config.yaml
n_layer: 13
rope_base: 10000.0
attn_scale: 0.0888
init_std_o: 0.0
init_std_down: 0.0
lr_mult_qkv: 0.5
train_tokens: 1396000000
MLP neurons of a small language model. Each row is named by its layer, matrix (up: input weights) and neuron, and shows model dimensions 272-367. Each number is 50 + 10 x the weight over its row's rms, rounded and kept within 0 to 99.
After each neuron's rows, "fires after" lists the tokens most often just before its 100 highest values on Wikipedia text that the model never trained on.

L4.up1265:47 54 40 62 41 55 58 51 58 57 41 49 51 46 48 54 43 35 40 35 43 61 40 35 72 49 50 64 45 47 80 28 24 71 50 44 70 38 49 55 56 67 57 44 55 47 60 70 52 63 58 48 57 42 43 49 50 69 63 78 43 51 62 40 51 49 49 36 48 36 60 48 48 35 48 42 41 44 50 64 44 47 57 65 53 44 51 60 65 52 42 44 60 38 24 56
fires after: " R", "R", "S", " D", " S", " G"

L6.up0:56 55 74 52 43 54 50 47 58 62 53 61 73 35 41 46 59 49 40 46 54 48 40 60 55 41 40 66 41 36 56 39 48 59 65 36 39 33 60 52 53 48 54 47 59 43 56 62 49 52 41 52 45 58 39 35 49 40 33 61 51 50 42 29 64 33 58 45 57 37 47 34 48 48 39 42 74 40 55 27 58 53 48 50 57 52 43 36 31 56 46 56 49 46 52 52
fires after: " was", " is", " be", " been", " took", " were"

L4.up736:49 34 55 51 41 62 43 47 66 57 46 62 37 65 49 43 32 55 52 37 46 52 45 38 59 57 52 44 48 37 43 40 45 44 39 60 60 43 64 59 41 49 62 42 37 38 38 54 48 37 40 48 33 44 56 28 42 49 48 37 45 65 51 70 62 57 73 57 46 41 58 54 46 43 52 50 46 44 50 61 54 36 56 48 49 60 62 57 57 57 41 38 50 51 42 51
fires after: " b", " B", " k"

L4.up1192:52 44 49 58 45 44 67 51 74 39 55 56 50 37 42 65 33 52 51 62 49 49 43 66 67 66 53 61 56 56 38 58 53 67 51 67 48 49 35 54 59 33 32 55 50 59 55 48 55 51 55 47 35 54 58 46 57 43 50 49 39 46 35 58 43 64 53 53 59 39 57 71 55 41 59 83 57 44 48 34 48 37 48 55 46 50 50 44 20 54 42 46 64 60 48 38
fires after: " |", " medal", " 2024", " The", " the"

L6.up1991:45 46 52 43 36 46 43 48 52 42 46 59 35 39 60 48 56 57 51 42 50 54 21 45 71 47 41 57 57 48 54 61 50 37 45 34 45 63 32 55 45 46 58 54 67 47 53 63 49 49 52 64 41 48 44 58 46 43 43 49 48 30 43 44 51 44 56 63 54 59 41 37 34 48 64 60 45 64 58 49 43 52 69 50 58 48 68 45 65 81 47 42 44 52 42 46
fires after: "|", "\n", " |"

L4.up1471:56 60 41 45 58 49 57 46 65 44 50 49 35 33 33 54 68 56 51 52 62 36 43 29 57 43 47 71 69 38 43 34 75 49 48 50 50 51 52 41 50 43 60 50 31 53 49 46 31 54 52 49 46 50 44 63 39 65 45 44 49 57 66 55 55 32 58 63 42 46 43 68 56 49 52 55 59 60 40 65 50 49 56 55 50 65 63 32 49 50 41 38 46 41 35 59
fires after: ".", " Bl", " pl"

L4.up588:47 61 63 47 34 41 63 45 39 51 50 53 52 54 52 57 49 41 53 52 45 52 51 45 49 54 39 28 44 46 64 47 52 41 49 53 61 56 42 64 50 47 50 37 53 54 55 61 55 64 51 48 37 53 29 63 55 36 52 61 48 46 41 56 46 36 40 64 40 38 35 46 40 45 58 47 58 47 70 65 38 49 54 49 51 49 47 46 34 39 30 43 50 50 42 64
fires after: " R", "W", "F", " T", " F", " M"

L4.up352:44 49 51 61 61 37 59 76 32 51 72 66 42 39 53 55 58 53 38 48 66 53 50 61 49 40 71 55 51 55 49 41 47 62 48 52 61 52 61 58 44 52 31 43 58 49 51 48 57 49 53 37 44 38 50 57 75 36 41 67 43 42 33 69 50 47 41 62 53 40 60 65 62 50 68 39 59 49 36 47 55 41 37 49 65 35 67 50 66 46 55 48 51 49 56 51
fires after: " the", " a", " The", "The"

L4.up252:61 35 49 63 47 46 55 50 64 63 65 45 50 36 52 33 41 44 28 44 32 44 70 49 56 40 35 51 64 40 49 54 56 53 52 47 59 49 54 44 53 42 42 56 42 55 36 73 51 50 27 50 48 46 48 56 61 50 26 46 48 61 48 49 50 44 41 58 48 58 47 33 38 49 51 52 62 43 56 32 52 58 56 60 44 39 67 52 61 66 67 51 52 69 39 53
fires after: "==", " was", " (", " located", " is"

L6.up920:53 45 49 56 64 36 47 54 32 43 38 61 62 25 60 49 48 51 46 49 55 46 62 43 45 38 37 59 69 43 43 57 54 58 65 76 49 66 47 51 55 42 45 44 50 57 38 50 41 44 43 52 45 45 47 49 40 58 57 57 52 48 39 48 47 50 39 59 39 41 45 61 50 53 45 59 44 53 56 55 36 54 63 49 69 66 32 47 39 23 56 21 66 55 44 42
fires after: " was", " is", ":", " as", " are", " were"

L6.up1650:69 63 42 49 63 56 54 40 53 58 39 42 66 37 45 63 36 55 42 59 27 55 52 48 53 43 47 36 18 69 49 54 65 36 56 47 50 57 48 55 45 56 60 38 45 59 52 34 57 43 60 44 51 61 37 35 63 56 53 53 49 47 51 38 40 72 37 60 38 66 59 69 78 42 38 42 47 61 55 52 68 58 37 68 40 61 65 60 54 48 58 49 50 65 37 54
fires after: " |"

L4.up44:51 41 62 66 42 31 49 49 47 52 48 49 48 33 40 51 59 48 53 34 51 37 37 35 30 57 51 49 51 53 60 63 41 42 52 63 47 72 62 42 38 64 47 39 33 44 51 39 37 53 51 46 51 43 69 55 51 41 49 49 45 52 42 57 64 38 43 51 59 63 39 32 45 43 51 29 47 62 43 51 31 41 35 34 50 37 49 45 44 37 55 42 46 48 52 50
fires after: " the", " P", "P", " p", "p"

L4.up1347:51 44 64 42 49 65 37 47 37 56 47 49 28 38 58 44 57 48 53 51 34 47 50 47 39 49 34 54 54 48 35 41 44 54 57 51 46 59 47 68 42 28 37 69 44 40 46 55 53 40 50 46 56 39 58 53 44 58 45 37 41 62 65 48 38 50 56 40 53 35 66 44 39 46 53 56 51 54 56 47 40 61 64 50 56 61 58 53 41 38 63 55 56 51 38 52
fires after: " (", "\n", "==", "===", "–"

L4.up1965:51 62 45 53 49 47 51 44 64 53 51 52 58 56 30 32 49 56 46 35 54 53 41 66 47 59 42 39 50 59 55 60 44 51 79 31 57 46 55 44 58 50 46 58 73 64 42 42 56 50 43 52 54 55 36 41 42 64 42 47 46 47 22 31 67 44 52 68 42 46 45 56 46 60 46 62 60 38 28 45 41 64 65 48 56 51 42 58 51 40 51 37 61 49 61 70
fires after: "\n", " (", "T", "O", " t"

L4.up1767:59 58 63 44 56 34 53 48 47 52 46 47 49 52 74 47 50 54 53 44 52 54 45 62 71 52 37 68 42 46 39 50 49 61 35 54 30 36 48 48 52 48 59 56 45 65 65 42 21 50 55 62 43 51 51 57 54 41 50 65 49 58 55 29 38 42 45 32 37 56 53 48 53 65 57 75 40 68 53 61 52 39 46 56 61 61 35 46 49 74 58 48 59 44 57 52
fires after: ",", " .", "M", " census", " males", ";"

L4.up109:43 55 61 58 46 50 54 75 53 59 49 50 65 51 48 37 56 35 47 44 36 50 52 28 60 38 58 53 47 60 75 45 57 36 52 41 48 57 61 32 54 50 55 49 43 58 46 42 49 55 49 68 40 40 57 67 45 63 52 49 63 57 54 47 44 45 45 46 47 43 54 42 40 56 64 56 46 51 61 55 45 51 60 56 66 49 57 32 60 57 55 43 67 33 50 37
fires after: " T", "|", "T", " t"

L4.up554:52 51 52 36 51 71 38 54 42 32 55 69 52 39 52 65 49 36 51 44 52 54 27 43 47 49 46 59 53 57 44 55 57 57 45 25 50 41 42 53 36 54 60 56 57 41 41 54 51 39 42 57 42 39 62 55 56 54 45 47 60 44 39 39 52 57 57 63 35 57 43 49 38 54 46 47 41 47 38 42 60 48 30 45 42 44 40 46 45 55 62 50 53 50 53 52
fires after: " which", " that", " who", " what", " it", " She"

L6.up1840:38 57 45 64 51 43 61 41 68 49 68 53 42 60 40 36 49 57 58 68 45 66 39 44 44 41 44 51 51 49 55 49 54 41 51 55 73 47 42 40 45 63 48 43 69 42 73 52 54 52 58 43 55 61 49 66 52 42 73 32 42 29 35 51 59 52 54 72 56 60 43 42 47 48 63 55 52 44 51 53 39 37 40 48 48 50 53 39 42 37 52 50 64 51 38 55
fires after: " l", " p", " L", "L", "l", " P"

L4.up821:61 62 51 53 50 31 43 56 34 64 40 59 47 59 62 60 68 59 31 40 49 52 42 56 52 45 41 49 48 67 66 39 46 42 53 65 66 56 36 63 54 42 49 39 53 67 59 55 39 54 67 42 41 56 67 38 52 35 50 40 49 55 56 39 43 34 49 36 43 63 54 60 59 60 59 52 57 54 41 45 55 36 35 46 43 30 59 53 55 55 57 61 67 41 59 40
fires after: "|", " the", "-", " Exp"

L6.up1783:48 47 69 43 47 47 57 57 62 66 22 33 58 55 64 46 48 54 61 62 49 57 50 36 50 52 63 34 61 58 37 32 48 45 60 61 66 48 25 52 69 47 60 34 52 61 40 38 55 52 47 66 39 51 39 45 54 55 51 56 56 50 49 74 44 44 38 57 61 47 25 43 59 55 50 51 37 72 56 26 40 53 42 58 53 52 42 52 38 48 54 63 45 65 56 56
fires after: " |", " 2", " 1", " 0"

L4.up105:55 50 49 36 37 62 60 56 42 63 43 62 62 65 57 46 55 52 49 63 40 50 59 41 54 53 51 46 42 54 43 49 33 40 48 64 66 46 59 51 46 26 53 51 43 52 48 53 30 58 47 51 38 53 46 57 74 48 55 61 49 39 40 40 68 46 42 29 58 47 41 49 36 47 35 48 63 48 52 51 53 44 48 42 46 60 51 57 56 62 66 48 53 45 44 44
fires after: "\n", " S"

L6.up1123:35 58 45 57 58 47 35 52 66 49 54 50 63 52 60 55 61 65 34 42 51 62 33 54 51 41 49 67 48 50 52 48 42 46 46 74 51 50 65 65 48 56 36 54 32 59 57 48 34 59 64 62 38 45 48 63 57 63 61 64 35 52 51 70 34 51 64 49 61 57 67 49 42 50 56 42 65 50 37 47 59 55 59 58 56 49 69 56 51 51 56 55 52 56 58 47
fires after: "\n", " \"", "-", " the"

L4.up170:51 44 43 53 64 22 58 26 59 48 35 40 49 29 66 54 37 68 51 44 61 34 64 45 51 47 50 45 65 47 41 71 42 54 64 61 62 46 41 68 50 33 34 30 48 46 32 63 34 40 32 43 56 43 45 45 50 58 63 66 20 41 52 40 51 37 30 34 31 65 50 45 59 50 69 63 54 45 34 43 51 53 56 70 60 39 32 66 34 51 60 57 39 44 43 51
fires after: " |", " L", " W", "==", ";"

L4.up1708:35 49 58 18 50 43 41 34 52 44 44 48 53 57 25 47 36 35 46 59 57 64 47 57 56 44 47 52 39 34 63 57 48 42 64 50 53 46 48 33 58 48 61 51 63 34 32 39 43 34 44 57 57 40 48 52 47 64 48 63 61 50 41 35 69 42 53 75 56 46 37 40 41 43 43 53 62 58 47 64 67 48 46 43 58 50 47 44 51 59 50 62 52 48 39 45
fires after: ")", "]", ".", ","

L4.up1214:48 50 36 68 58 48 54 54 62 48 71 45 39 60 57 65 42 32 53 46 58 37 46 49 49 66 49 49 50 50 36 70 63 56 59 45 51 55 29 59 50 53 58 32 61 63 48 66 35 37 59 43 46 63 57 56 49 69 51 38 37 58 57 55 45 64 39 49 43 36 45 56 48 24 50 43 58 51 59 42 51 63 41 49 41 43 53 32 38 52 55 61 46 75 40 41
fires after: " the", " a"

L6.up1399:65 42 46 57 43 45 55 55 47 63 43 49 61 38 58 41 51 76 52 67 43 49 35 47 58 57 60 51 34 41 68 35 57 43 59 42 48 57 52 26 53 61 74 49 61 53 72 52 48 57 50 44 44 41 46 34 40 60 47 51 40 48 62 36 60 56 68 48 48 51 44 54 54 56 56 66 41 66 45 38 44 37 46 51 60 35 42 45 55 66 55 67 49 52 53 47
fires after: "\n", "|"

L4.up1035:35 47 62 53 49 49 60 56 51 46 50 30 60 53 37 62 56 48 58 57 47 42 61 58 55 62 51 58 30 41 40 54 35 55 40 46 51 50 60 46 39 48 62 43 49 50 51 51 43 44 63 57 38 35 69 40 52 56 54 46 45 53 45 43 36 33 48 32 56 55 55 69 28 43 42 44 45 38 53 50 62 53 34 28 38 58 41 37 37 52 45 56 56 46 62 51
fires after: " Al", "Ra", " Cal", "ou", " Pr", " de"

L6.up345:38 42 31 49 44 49 45 45 62 43 69 39 31 35 42 37 42 52 45 38 43 60 54 50 36 37 54 48 50 50 49 40 51 38 43 32 76 53 52 46 48 49 52 60 42 43 51 65 58 56 40 48 54 35 44 66 49 44 56 57 40 65 47 38 58 40 35 27 56 37 48 58 38 62 54 36 47 46 59 48 40 43 46 55 57 51 33 64 58 42 47 36 43 73 36 68
fires after: " G", " M", " U", " L", " D", " P"

L4.up853:40 50 56 42 32 61 63 58 40 50 55 55 62 36 63 51 64 50 58 56 42 46 45 62 58 54 54 44 54 35 54 37 36 32 64 43 51 49 63 40 56 72 45 50 40 68 26 54 63 63 43 48 59 55 45 57 58 36 39 53 41 30 57 43 38 59 54 63 45 52 48 41 44 40 56 54 55 44 63 74 58 54 58 70 34 37 57 61 62 44 48 53 44 61 61 62
fires after: ".", "\n", ".\""

L4.up1810:32 54 69 41 52 34 43 57 80 56 59 42 42 42 49 46 44 58 52 52 45 41 56 21 53 33 40 40 41 52 41 56 31 46 43 57 55 45 58 59 52 44 48 40 57 41 71 56 47 49 47 66 45 56 39 58 55 51 46 60 46 61 30 63 58 40 37 51 39 35 45 50 48 66 33 39 46 50 58 52 56 59 75 52 54 33 50 61 56 36 42 67 63 31 37 32
fires after: " F", "F", "f", " f"

L6.up1694:64 58 41 69 62 28 41 66 49 42 57 50 40 43 36 64 62 45 55 57 45 27 44 61 46 61 46 52 54 61 43 58 44 47 37 58 53 62 47 52 44 51 34 39 51 31 47 55 35 53 33 46 73 61 47 63 67 30 70 50 50 43 57 45 58 58 44 48 49 62 57 36 51 57 72 33 45 51 52 53 48 54 54 44 63 41 55 46 49 44 68 56 52 52 50 47
fires after: "-", "–", "in"

L4.up795:52 66 48 52 39 45 55 52 53 42 55 60 35 56 70 55 39 59 66 51 36 48 51 58 44 57 54 32 41 55 45 52 40 50 49 76 39 70 46 55 38 73 53 52 51 54 45 60 62 57 58 57 56 65 36 50 48 61 60 46 70 42 54 41 47 60 38 59 44 49 41 71 46 28 57 49 51 53 38 28 42 40 53 50 45 60 32 41 63 36 77 59 56 69 56 56
fires after: " |", "|", " that", " same"

L6.up1256:39 56 59 36 58 44 55 62 57 48 72 41 55 51 34 62 72 54 54 48 46 46 23 24 50 56 55 35 39 59 53 42 58 28 65 60 55 36 57 58 52 63 55 41 59 42 51 45 54 53 53 48 40 52 51 48 56 43 52 45 36 46 45 41 34 68 41 41 36 61 45 20 54 55 34 30 59 54 59 38 56 46 38 52 57 50 44 46 40 64 46 57 61 49 40 68
fires after: "\n", " C", " Bé"

L6.up1867:55 53 55 50 51 51 41 44 57 62 47 34 53 42 51 41 44 57 60 64 39 41 26 46 66 38 40 52 40 48 61 45 38 38 55 56 61 61 57 49 47 48 42 49 40 48 53 46 49 55 59 54 50 60 57 45 58 67 48 61 34 31 54 56 40 46 55 36 44 42 69 55 36 43 46 55 66 59 43 62 46 49 60 51 53 52 49 69 69 61 63 41 48 52 51 40
fires after: " |", "|"

L4.up835:66 52 56 48 47 51 42 47 66 44 63 48 39 48 55 59 51 53 52 56 62 61 36 49 40 48 36 48 58 45 41 58 43 62 38 50 56 58 44 47 52 36 51 35 35 46 57 49 56 41 62 57 49 38 61 51 37 57 47 42 51 53 56 52 56 58 69 55 42 29 35 46 50 58 53 52 45 51 51 65 59 35 39 37 53 40 42 42 42 50 45 26 66 56 52 50
fires after: " P", " A", " B", "A", " La"

L4.up470:64 47 50 53 45 39 33 40 45 45 39 68 53 65 59 37 51 43 58 48 45 31 28 34 58 50 43 62 61 71 32 64 66 52 62 55 36 50 58 40 49 35 53 41 27 63 43 65 65 32 63 45 58 59 56 27 51 51 48 44 37 40 48 66 65 40 51 56 54 54 49 61 56 45 43 43 48 45 41 42 66 51 64 64 61 38 40 55 29 35 52 51 39 44 48 46
fires after: " |", "The", " are", "|", " living", " were"

L4.up490:37 43 52 48 32 57 49 41 34 74 52 45 39 54 72 41 51 51 35 34 50 40 45 48 60 35 57 51 57 47 44 45 53 52 41 49 36 74 59 47 58 49 65 63 56 61 55 62 56 50 42 46 28 41 54 59 53 44 52 46 63 56 61 39 51 38 75 70 51 35 55 46 41 40 47 40 51 61 51 71 41 56 43 57 51 51 58 38 60 51 29 44 53 50 48 49
fires after: "\n", "-", ";", " c"

L6.up165:44 52 53 55 56 55 52 56 40 41 38 55 23 53 47 66 52 38 54 48 47 31 48 51 38 40 63 67 51 58 51 36 48 52 55 64 55 45 48 44 44 38 51 57 51 40 41 49 37 50 53 45 52 64 34 48 53 50 63 51 43 55 40 42 57 66 51 51 45 36 59 60 69 58 57 49 40 53 32 55 56 45 52 44 61 31 46 32 59 63 76 55 60 57 57 55
fires after: " the", "-", " in", " a", " In", "In"

L6.up270:57 46 58 67 51 40 52 56 70 39 49 56 57 49 45 50 32 49 50 44 40 64 54 43 36 40 51 34 60 71 45 63 41 52 65 42 46 52 54 52 51 32 50 65 48 51 49 53 37 33 45 61 49 65 30 47 42 51 42 63 37 61 66 58 50 52 47 60 53 42 41 61 56 44 54 53 56 47 44 51 42 40 51 42 48 52 59 52 47 56 40 52 52 51 41 50
fires after: "-", "F", " V", "Ra", "'", "J"

L4.up1037:60 67 50 62 52 50 51 43 56 45 34 43 64 41 48 57 55 49 50 39 35 46 37 52 50 59 57 60 58 48 40 21 56 43 36 48 55 31 56 51 55 62 59 51 84 54 38 52 53 52 41 48 40 62 43 64 59 51 65 49 56 47 38 60 45 47 42 42 55 58 45 70 49 54 37 51 42 63 41 49 72 57 38 45 40 40 41 40 44 44 56 51 67 50 65 33
fires after: " that", " and", " he", " which", " who"

L4.up1786:40 44 29 56 63 41 38 32 68 40 49 41 47 63 51 64 52 60 58 51 54 57 48 50 35 41 46 43 54 65 46 42 71 54 49 54 67 53 64 67 60 49 40 59 52 53 28 35 27 38 45 64 46 54 44 58 43 59 75 67 50 47 51 52 52 56 45 48 39 38 50 63 59 52 53 62 59 57 39 54 63 53 61 53 36 55 46 57 46 51 59 65 27 50 51 41
fires after: ".", "==", "\n", "===", " ==", " a"

L4.up681:53 47 53 51 60 48 60 21 41 36 40 47 46 36 48 44 59 38 61 61 46 43 43 42 43 55 58 54 57 51 44 48 43 43 39 61 48 77 37 63 50 65 51 57 41 30 40 48 61 59 47 59 63 53 52 39 45 52 47 42 43 66 59 59 34 50 57 55 30 47 30 64 51 38 56 51 45 43 46 50 56 34 52 54 52 35 65 39 54 56 62 50 48 61 54 55
fires after: "\n", "==", " ==", " in"

L6.up1188:42 47 54 46 41 65 52 60 48 60 35 43 36 56 50 54 54 72 36 43 50 38 50 49 43 53 57 49 28 65 48 60 36 39 40 32 46 52 71 52 24 43 52 56 48 52 52 53 45 57 55 48 39 39 44 50 51 36 51 52 52 66 57 52 43 42 45 33 44 37 50 68 53 43 61 36 51 35 52 55 34 32 53 60 52 47 66 61 48 38 48 41 42 52 75 53
fires after: "==", "===", "(", " (", "\n"

L4.up1334:37 48 52 45 45 48 54 43 42 55 63 49 28 42 67 53 65 57 45 42 42 54 56 45 41 36 51 58 29 60 52 62 60 37 51 48 43 50 59 57 46 46 46 61 40 46 54 61 50 48 54 35 65 64 37 60 60 39 64 44 40 40 86 62 47 49 53 25 15 53 69 51 49 62 50 19 62 45 29 53 53 40 77 36 48 44 76 49 37 51 58 58 53 40 39 57
fires after: "-", "==", " Un", " anti"

L6.up661:56 58 45 54 55 71 45 47 51 42 60 59 60 13 55 60 49 41 49 51 48 30 30 38 65 53 32 53 37 40 49 51 54 45 48 60 44 62 55 55 40 45 54 26 58 63 46 42 52 50 82 66 49 52 58 56 50 41 56 52 26 47 47 43 33 65 49 49 60 43 48 45 58 50 34 51 55 40 60 49 57 52 53 57 61 43 61 53 51 51 73 30 51 57 54 44
fires after: "\n", " The", " the", "The"

L4.up349:49 65 57 51 65 32 44 46 49 50 69 53 51 54 70 62 64 55 55 62 68 42 44 50 41 46 54 49 65 48 30 31 47 50 70 64 61 63 56 55 55 58 43 59 51 48 48 45 49 78 38 67 54 56 40 59 48 45 60 52 28 55 42 59 32 43 40 35 33 40 29 47 59 42 38 47 52 56 53 64 64 62 23 49 51 46 52 61 54 56 62 43 57 37 48 40
fires after: " |", " of", " 3", " were", " /", ":"

L4.up1481:51 59 63 60 45 34 45 39 39 48 54 44 55 53 64 55 60 62 57 52 45 49 46 61 49 70 49 52 58 44 38 47 42 72 61 46 47 45 38 39 46 26 33 34 46 36 46 48 49 52 48 50 41 66 53 54 56 55 55 47 29 44 48 53 33 25 43 40 39 61 48 44 37 50 31 48 56 37 49 55 41 60 48 65 36 55 52 56 47 64 45 51 52 55 66 52
fires after: " |", ";"

L6.up284:35 45 56 45 61 54 42 50 57 44 56 56 46 39 36 53 58 35 53 44 44 36 46 50 37 54 53 53 44 57 52 41 53 48 68 51 55 43 60 37 26 52 47 52 60 63 49 36 65 60 48 40 55 48 48 55 59 61 30 69 58 55 62 50 62 55 55 69 52 46 37 56 48 62 35 49 63 50 34 65 40 46 30 59 62 40 41 54 70 72 56 58 50 40 56 57
fires after: ".", "\n"

L4.up1185:35 49 56 53 44 43 49 61 62 48 60 48 55 65 56 58 60 52 47 49 38 39 74 39 58 53 51 70 66 38 43 62 54 49 50 50 47 59 45 47 52 61 63 65 50 47 45 60 51 43 46 48 71 49 44 40 53 31 56 58 45 26 62 61 55 58 37 56 56 52 61 38 58 58 37 45 47 51 64 49 57 45 74 49 57 44 70 39 50 58 55 46 43 39 30 50
fires after: "N", "-", "AR", " US", ":", " L"

L6.up1843:50 48 55 53 34 73 55 53 58 46 54 47 58 39 56 70 48 43 51 37 40 56 37 46 52 60 54 58 48 18 45 40 59 53 41 29 70 47 46 39 59 54 47 42 39 65 51 44 60 27 60 51 30 66 51 53 36 39 47 57 56 48 42 32 48 35 50 33 46 50 54 52 39 25 38 65 71 47 38 47 66 37 56 57 51 58 68 41 53 45 59 52 54 49 46 52
fires after: ",", " |", ";", "-"

L4.up223:59 61 46 43 58 67 47 46 57 45 48 59 51 69 62 62 32 50 70 46 35 59 46 41 34 34 47 66 49 56 53 54 52 46 52 60 64 51 59 43 33 60 27 48 36 67 47 42 41 56 57 64 49 42 58 47 54 61 50 59 47 41 50 64 47 39 34 53 39 57 46 49 53 64 57 39 57 34 31 48 57 60 59 48 43 65 52 48 46 54 48 50 43 62 36 49
fires after: ".", "\"."

L6.up1537:78 61 51 47 51 31 46 67 56 59 41 46 47 55 47 53 63 63 52 58 52 50 43 58 23 47 44 54 51 61 31 37 59 56 51 55 60 62 44 52 44 50 54 51 58 58 46 45 53 31 29 47 51 73 62 51 56 55 52 73 36 60 49 51 50 44 64 49 43 46 33 47 47 49 46 54 58 33 56 39 54 45 61 57 66 51 36 52 47 59 54 53 40 64 55 49
fires after: " |"

L6.up547:50 59 44 60 45 35 48 70 62 46 58 39 52 50 52 64 28 43 33 38 51 45 47 56 53 50 47 77 50 60 54 38 48 54 34 48 58 53 51 44 56 51 59 50 43 45 58 59 44 52 62 54 42 56 53 52 42 60 66 35 40 40 55 51 55 44 28 37 41 52 53 41 51 65 59 66 61 53 48 54 61 42 63 68 50 42 52 49 54 55 54 52 52 57 53 61
fires after: " |", " H"

L4.up284:51 43 43 52 54 52 37 29 55 59 44 39 27 45 62 50 47 62 51 47 40 76 47 37 27 56 63 50 40 44 43 51 49 42 69 69 54 53 43 45 57 55 42 54 54 58 52 48 44 41 60 56 63 52 34 54 39 44 55 61 36 42 62 20 42 48 34 43 39 56 41 48 68 57 59 46 44 43 48 37 59 62 47 66 59 57 46 45 53 58 36 52 64 60 52 49
fires after: " |"

L4.up725:32 37 45 42 43 48 58 54 68 43 52 74 60 37 54 48 53 55 73 66 38 48 25 32 42 66 43 44 38 63 41 65 66 46 51 42 48 36 55 42 62 58 51 54 26 47 47 50 56 51 54 46 57 53 56 64 36 48 48 47 47 44 47 47 61 54 56 56 60 24 22 51 65 63 45 50 46 40 51 53 63 30 43 59 51 60 40 61 55 55 48 35 38 69 50 60
fires after: " L", "L", " All", " l", " D"

L4.up874:50 54 50 57 42 62 65 54 60 51 73 39 56 49 53 32 38 48 32 45 40 57 38 52 52 43 40 44 38 68 63 54 42 60 56 62 55 42 38 59 53 49 44 56 54 43 36 61 58 61 54 43 40 50 48 52 57 46 41 55 42 46 54 51 50 59 61 50 30 49 50 40 62 67 52 50 56 65 32 69 50 55 44 35 42 44 38 41 59 42 40 68 44 35 40 62
fires after: " P", " p", "p", " T", "P", "t"

L4.up1602:64 47 52 50 29 60 60 55 47 37 31 64 47 54 49 42 59 60 44 45 56 62 52 53 54 58 48 53 59 41 50 38 60 42 54 45 48 66 41 50 28 36 36 49 52 33 64 49 62 54 58 43 44 52 36 44 53 41 33 54 64 56 44 57 28 55 61 59 51 53 35 49 47 44 53 43 63 62 54 64 40 34 61 47 67 38 47 31 53 44 62 38 41 53 46 64
fires after: "\n", ":", "."

L4.up1860:48 62 62 53 31 62 46 61 53 44 38 57 56 57 72 38 54 46 54 55 53 44 40 49 51 60 51 40 49 40 57 53 39 49 56 45 53 44 65 43 47 52 35 61 37 41 43 49 46 53 64 49 41 49 78 68 51 57 50 55 45 37 31 48 37 43 48 54 49 49 52 46 34 35 52 53 69 63 53 62 70 49 53 37 58 34 52 35 50 63 50 46 62 58 46 29
fires after: "|", " No", " the", " (", " C"

L6.up1324:60 50 44 36 63 74 51 51 30 41 43 33 42 32 51 49 63 52 52 56 62 61 54 53 46 64 54 40 59 49 72 48 45 59 49 51 61 60 63 49 41 22 32 60 55 43 59 46 48 49 52 29 48 45 42 52 45 49 54 51 65 64 47 49 57 52 45 58 71 49 28 49 43 37 58 55 54 52 49 41 44 45 50 52 46 51 63 34 52 48 57 53 40 55 47 53
fires after: "\n", " won", " Party"